{"n_layer": 8, "d_model": 640, "n_head": 10, "n_kv_head": 2, "head_dim": 64, "d_mlp": 640, "vocab_size": 32768, "activation": "swiglu", "norm": "rmsnorm", "norm_place": "pre", "norm_eps": 1e-05, "positions": "rope", "rope_base": 53800.0, "rope_fraction": 1.0, "qk_norm": false, "attn_scale": 0.125, "bias": "qkv", "tie_embeddings": true, "parallel_block": false, "init": "uniform", "init_std_qkv": 0.0428, "init_std_o": 0.0428, "init_std_up": 0.0428, "init_std_down": 0.0, "optimizer": "muon_variant", "lr": 0.00167, "lr_mult_o": 0.724, "lr_mult_up": 1.02, "beta1": 0.93, "lr_head": 0.00642, "grad_clip": 1.0, "warmup_steps": 200, "schedule": "wsd", "decay_fraction": 0.61, "decay_shape": "square", "final_lr_fraction": 0.1, "batch_tokens": [131072, 262144, 524288], "seq_len": 1024, "doc_mask": true, "train_tokens": 2050000000, "steps": 8013, "dataset": "wikipedia_en"}
MLP neurons of a small language model. Each row is named by its layer, matrix (gate and up: input weights) and neuron, and shows model dimensions 192-383. Each number is 128 + 32 x the weight over its row's rms, rounded and kept within 0 to 255. Numbers have three digits each. A neuron's up and down rows have the sign that makes its largest values positive.
After each neuron's rows, "fires after" lists the tokens most often just before its 100 highest values on Wikipedia text that the model never trained on. A number after a token or word is its count.

L2.gate314:085141150219117154120119147118135153112135124168051172171119124164106137132177090141120181107165150165103110194132080099173129212148070134182126184102113096172081165068153076196162177125146130184153132125144145112159191175168123121145170095105168071085139077106107127104166101105138139141147118099158156138108097134080086133156097137124116103134149134180128166156139102112103086115142149107099125148094115112146116120116150144162180160190099147121149140125088171114156141122200126184159057139141122167122094098089102157115105175121170180168095105128149085130128100063115141154
L2.up314:185131077114100061135135168089166112147141141174118148178131179084138172105115161112115072128128094160118060170142145102126083107093110138142079094147169188125148154060114140164152118088098102076120124134182143136154148144102089171146107124101131100117129169090149154093092152069126099091168164171132083114182045161112091129090144086169161131120125082120054078141094060140171124110088153087091038116095143089176106141077101100160177107109150119099122108109167162153162061102113133132106164165166144196172113134066153087148131151096080088168094113142166114123079107099156122090
fires after: "\n" 77, "time " 6, "was " 5

L2.gate330:142107146112152111094162131112118159164118078154085198062161130171120170095103176088125145172157159134166136142145148100155142115146114097145199163134118150140117156126108183180119158110130119121141093117145124135157145118156151112095103151119119088096106113183111149203160154094107102129111095069144118158142089138116121154092089152163129124114112052138079151102123098117138143144136081116186201179103150108093138102063080132156141100136120119145097120133081139177144138094125198134119153129136156131144097142142167116182114126154167124114127146124140172092132154122149153082
L2.up330:110105098091108107091149111133167143079159104135139151113102141157108137123138131163116139166089113182118142112136100145111134164127155173119174072123088111136117149134100071151086137140189106080142112089103094123100172157107136141132089114155130092123143141205175126130117199163123075106111123174173112127113080101116105127143091124117126150061103121104089123107056139092146129203131132102162163186158147108122133142064139165138098149069165109124082138142176156139119156065148139128073132138153093152141112129083111133179106112140158137148176134125147134138110173114103168076
fires after: "-" 61

L2.gate470:140139151066117106141129137112127129115134109136100121135129151131117162136089182155078161156113098104194098065085107113161116127154171129140098128127102119185144128145149154084176128112097134124095107112151115136130085150147140187105124160120141090145107116135152122116114179053086132085078178191163067095160129082154135150143137109047135212074103068089166148128158087147143079178175126163092157103115093087109184124119117111128063082147152139117081188144082149181135148156200147169107110133094163169134125142166131137133101190107110085082144095132117122150113145154181096158
L2.up470:088129109169161125106163080108098157114115079112129106158139148130103137218152137134128115121113126149136164112159153169117118120064112071108142120166098132116128142096092124110097097126120172154088173113128150121162105064155143113149131128140115127117090075148121143153047194111230143125124157212065107121172174078075137105100112103084166203119129151142114132132115165080092144170099090122119156105142121119141082127166100198141140057117076162113138076149053100161112134155143153109140150074162184168147199138112108106129151086131138069130147153067105092157196171099136053127
fires after: "." 53, "A" 4

L2.gate467:081149109172128174147110100124131136182173141116120067167103104112123182193166147142088137117179100134094194129121134125153146131137141101133109156149146141122109104111189124109136112069084125157123089178150106164079136059119115125149120192087118143158143128060173136169051112100153086082114107142157115141086135178141055119141066158189165152089162110107115149100132123132116154091098097106135127135034139147144112144171198138154157149131124101118110079125121111234158137136157102149153154124139158156103141103114147167158117120106123142092115157137154095153188096160152132082
L2.up467:131082110199089165088128118097173129136197097132089106133141161158065148148153106161069130184149131120088123123066135112125062105135113119149087133153070140110119102139104150078121087110104130146085149098195158161100207053073122179091101197093189121138144102110098176153114089129169124165163078155053153129145153105110131120109107126126135129165087146122141126132152118161086096086091062106116159112087153099145077182167195141065156150190129116162075067075162139122160133128129139102163175132185139146069104140165163122144142124092120138178099134114121158095144173117193074097
fires after: ". " 30, "==" 19, "== " 9, "\n" 9, "- " 8

L2.gate321:142112101090191117147145151130147191152113158107172146123117109147087147115099078081181102141202121129120077129122127071107116088117187135143148092161131146137173168202155085130144140171128133098132126148183140185120131062168127155068148095155147079103210124114133072146128125124089181125127133087109121155159129124141165184122127150140196066108171100134112136169120180109127196106080142154096164138142101133088143125130119132146134100079128166132102114137168100155061109126107087197124116134119086184159088159079141162155136105154128105105133069125117129042161164152142090104
L2.up321:180186099118144156068056156086175136113109177095140119173093124147111159153126133096107094135173105084160097112134128131115121117164148154114181073078151079153128126166135108124184186196113127104155126081086137076145118134117161107120116053098120079154130115185119143117173116101147151156091115117115128203082082084145089128166113186174144106146096193098193114050080113157113153128186077104107061112186097096130126160110115139165140142054131164153126169133101148086146142183146100104086166072125141145131115104155159143112130113094162097135061117130135147120162071135177122141
fires after: "\n" 47, "K" 4

L2.gate420:146094111109102108147145113135150140107095181097132152121120127069129078125163152141109081109139098124140116144164131105107158146178121101101108141100118173060109157143133062170129160168102149085142152084132149120117072141161091074162129142155113154090169113075138166184116120129118255121196174117124119163086155168131117157142133126129108101173126150078138120137084183150122164090113064211179129100073137202111139110145140080100148091122138052111044154101146134129095095136110048091091099121115196159113112102111177098099199177179131171173153123078134135120096159125132062171
L2.up420:133127146117132083140173151094129133144114114105161137096151138100124111173154097121213127132157125109088108125079092140077159064116126123122177131106155103072126094090095111096123139169125070098110105118152128150191133108161160155083109112132093076145122129172135129133061095054112167118077163092100133132129143183101124114149210124165159067130112147088074131072087169137178112092082148150158136124149137149123138069164115091137197195147139103114099142167114100113122166112133085127103156137119142148125151077108168168104134153165139137187119135124122166131121104138115096155
fires after: ", " 65, "New " 4

L2.gate480:133180083087148124119124120120167157123127116147143097132072125181105153145095176118100108140125151105173106135160188117182104179142196154148118137173161191111116124131082115057154096101122190156089127192226186119157085176097090206105141152079126088170119125070124134111078094069117110113171142120138133089078085098080189121117146115142118154136204070137110095106081085156176097135156125153083100108159126042159140084134141110118074102138149080104103105135129169101137118110154098150158138095118122132132118123113110116185174146077148125151169098129059097103160094191131092132
L2.up480:120147114145128169157093107184175110077109145154135176134143127157098099098154093147150142123162173175165073112130106134162133119148125077173117121048134143097193139151132146103125173147167127130154111133196123076116141175201137184159109125122120123091113122115138108137137139167119100083163137093139089111077149059151160121091165172088091097206174159099136091156119096140118132069080093117098089111112147115117114164194095130136182145161140119154168120112092127148141106111120109106169113170172161180162083149140121075128125102115156146145081077125101139124163162157112139166
fires after: "| " 43, "character " 5, "\" " 4

L2.gate30:084134164133123102118159178091147181176126162114120153115081110118139109138188142159163087209120118208113142151116134093104179122133148156067149151157112096131122186130123141120160152111116113106170144108174137074170117122195138096204051088076085111145073168082173161115073098101147205131142141102117113086136111151073126124152176129095103138114156081083111162114134165170128140121144205162128108188119172130104122095130114153134157082121124067093127111161045157085112070108160165133103151126129153112180090098110123099120158133150126102122086135066145186146136143088143142085
L2.up30:124144098109194165123167164194081143119092122151105171110173135114129193120198096133134170134157126096128193142144116159120166184098156147093103153195160120117112150161083168117141108096111109103191154114073116146127155121075103146203140118137152204171103174130052165114134152114132120091125083164107164082122117141129147111153134118147168126161059157079108093092147113084105133160078135113113088163110063157172156188104133137138128191107141103101136131077116078094148071149193169112110177127102159139133144181135126127124167148055130148114125144149193159147191090097117144150
fires after: "A" 14, "E" 10, "W" 7, "R" 7, "J" 7, "M" 7

L2.gate334:081170107056109110195142078068154130082131127145098084179161152174090155134142088063119162117075140153166117106175175129184132131143134090110102091111165057128084088166112107161108200092148129162089089133096141121151095115154158104160207148138057131109104122175147097147136094155143094088091128092172119125133144118144136082082116141109146092113113150187102149119068113126138170097124102123164105086080065098159107142038079146129158124059136147088129149112120132117100115107065134147138089149142091081083114100076078100120099130140128174112143140163127106092121105161136140086
L2.up334:105134127086078157071100097086126183150150130088075147137140102078136136169138117076164128107115137161110117140132109153118089154169074084085177083149096098105099111155192151076178149148094170120084156182142134160119102075137178178170142146085096145161133093116105066177148111195161128071187161143149099131132081122152102134143071098157134084136103136143107163131129131103188113144092166098179159120099106155124106116057118091064182157084108136137114115115093082113147132101115115100098150133114097008092093132150066157156134153153160185136170137150125133179141146175167070145
fires after: "'" 18, "the " 16, "Cent" 7, "-" 6, "The " 4

L2.gate103:125202144100145150176084114090115133151100107148160182102175181145116116114141161135085124137142191143150134153104152061123145141172116166149128128110142141115187091139106122089135127149077107114126152199127121097096143184137135142116052091099127146154145095120189037130099176167122095170155081111150129159125127109121159077157135153124122156110169156099139101143085194118148152078125108156176158140154085139158117124164147155132139121123104120114152105131112131074141066186139104128197123130135093136033096191165144097138184091157186160128089149194134096060146134106157084165
L2.up103:126137083121102109136120179094145153130128086161136122170106151197135173091160181173106098126106130063175087156151149136086142077158149154108172145157150161140128127089113171128147112177158108127069159129147149096151109167148140093114164117144106171129137172087193099165169135107173127163106144093086136105071108136075148072076151143092119067177137103092096141080057160177086137127124150158126093177133128136124132130155167098129123140125109104111153201089177069073089125159129114139126163173155185166205119077156150172134104157142120145106185180100126130147153081068109167043
fires after: "(" 42, "Released" 7, "No" 6

L2.gate617:140111098113128112136149173059165128102148184094173120126141122142153109135145141165157178112155121107138149039135130129104102139127124148133121108070159090202145147118124095067123108059108139170143121151092031129159137099187203094150150109109174119103181138133131195136135074086166140148147094077142108119171100146095214093075149147111122066099133148119161069126106112096124092155140113072129101199093093149114151137075150146142139119123181139182082142137137152121128096146106160155080140087146159140148132117059152155122155125161166077163078124125160141133125114159102126159
L2.up617:135117156146132149151126149105138182169107113198116151199127067074131088128105206161107145168111134139154102089130149145096097156167142116110113114130147099143145140120143057152125130120160108158165121170092143126116118155144180147107156118088162121118142103169114133149156168158163063102118092157148091158081123087112127133158143155116120155142110158064131123160132134085181175078161112147153134133126134062166102145120133102184186127087109110088201180083198100172093091121115145175090084142143097144162056154122075121148176112146109069123139145110102062188124204112132101142
fires after: "in " 39, "In " 17, "th " 4

L2.gate176:170068150111056097094102130162183137143095153088114134157135140096140031093160131103102173154160111136153140151139142091126136148197108106182117131126124190150152136171156094151111143142121160173056128131085176094173125142125105095157201093114149156085180140126146083158107133117148115136096154113176141139148107129150143112067133124133174124103127207145126134117182121112142203148136146088198167172086111177105145141132091194118127182118099133059117134193151148106100107114110160143141200124144145131091091146107140100094104136125150125136146124082091109155161171152150085146
L2.up176:166098108092101120084125090115104136095096143065167123061180140104163127174122096132152159076215173119125153163109107119149138140144159132178107129063057138094118074084150084124122128155095110181150111072159107124201077120140143076102126135173158144127157159070096172154089091137166142103136118112118128107104169156095139151137180097085119115116191103105115156103119176232087105170135048162139102143123113133139084008158131165108221136164105109053129119081124121103156151119094086128171104117055107153171140157151095122082165101090136183139181116126074156126149166206104134123
fires after: ", " 39, "°" 19

L2.gate336:111189149104097135117141145136167141141125146110113158128107142114070103149159124078150146142133101155172133101128103086095186124147105122147053070054135120106130119157143117116096136120141178145095207089130080154136106107141176058135171075145108077158105107065091113100146154118149174071135083147134110098159115134130159134203087123108110183110125112148118124131094110112088116104128105158148117125089100147074165120165112113138123107141085103106139158142155118174096053151129128127055111157128122153155135106150101158113111146099165107117149161138112083135073149101132151158
L2.up336:143173095180110093118150136144134080147110146170095089148164131081135141070142057150066082151140156106112130108160116138111152118116146121161162093130126071137156052129142086121176114133078123172164091107138153151161103031081190104112127101043148115152124085190179114126111144149137092185104088156134083143135189143178138138098132112082088151152127112079127100126138172122114169154078092144125136117165100121092130069171135101175121148122236177186111136168111130084156109128139082160123146157184136128153107166132103112161194129179157115128082113138121112134118187094080167134
fires after: "on " 20, "On " 20, "0" 7, "In " 6, "in " 4, "the " 4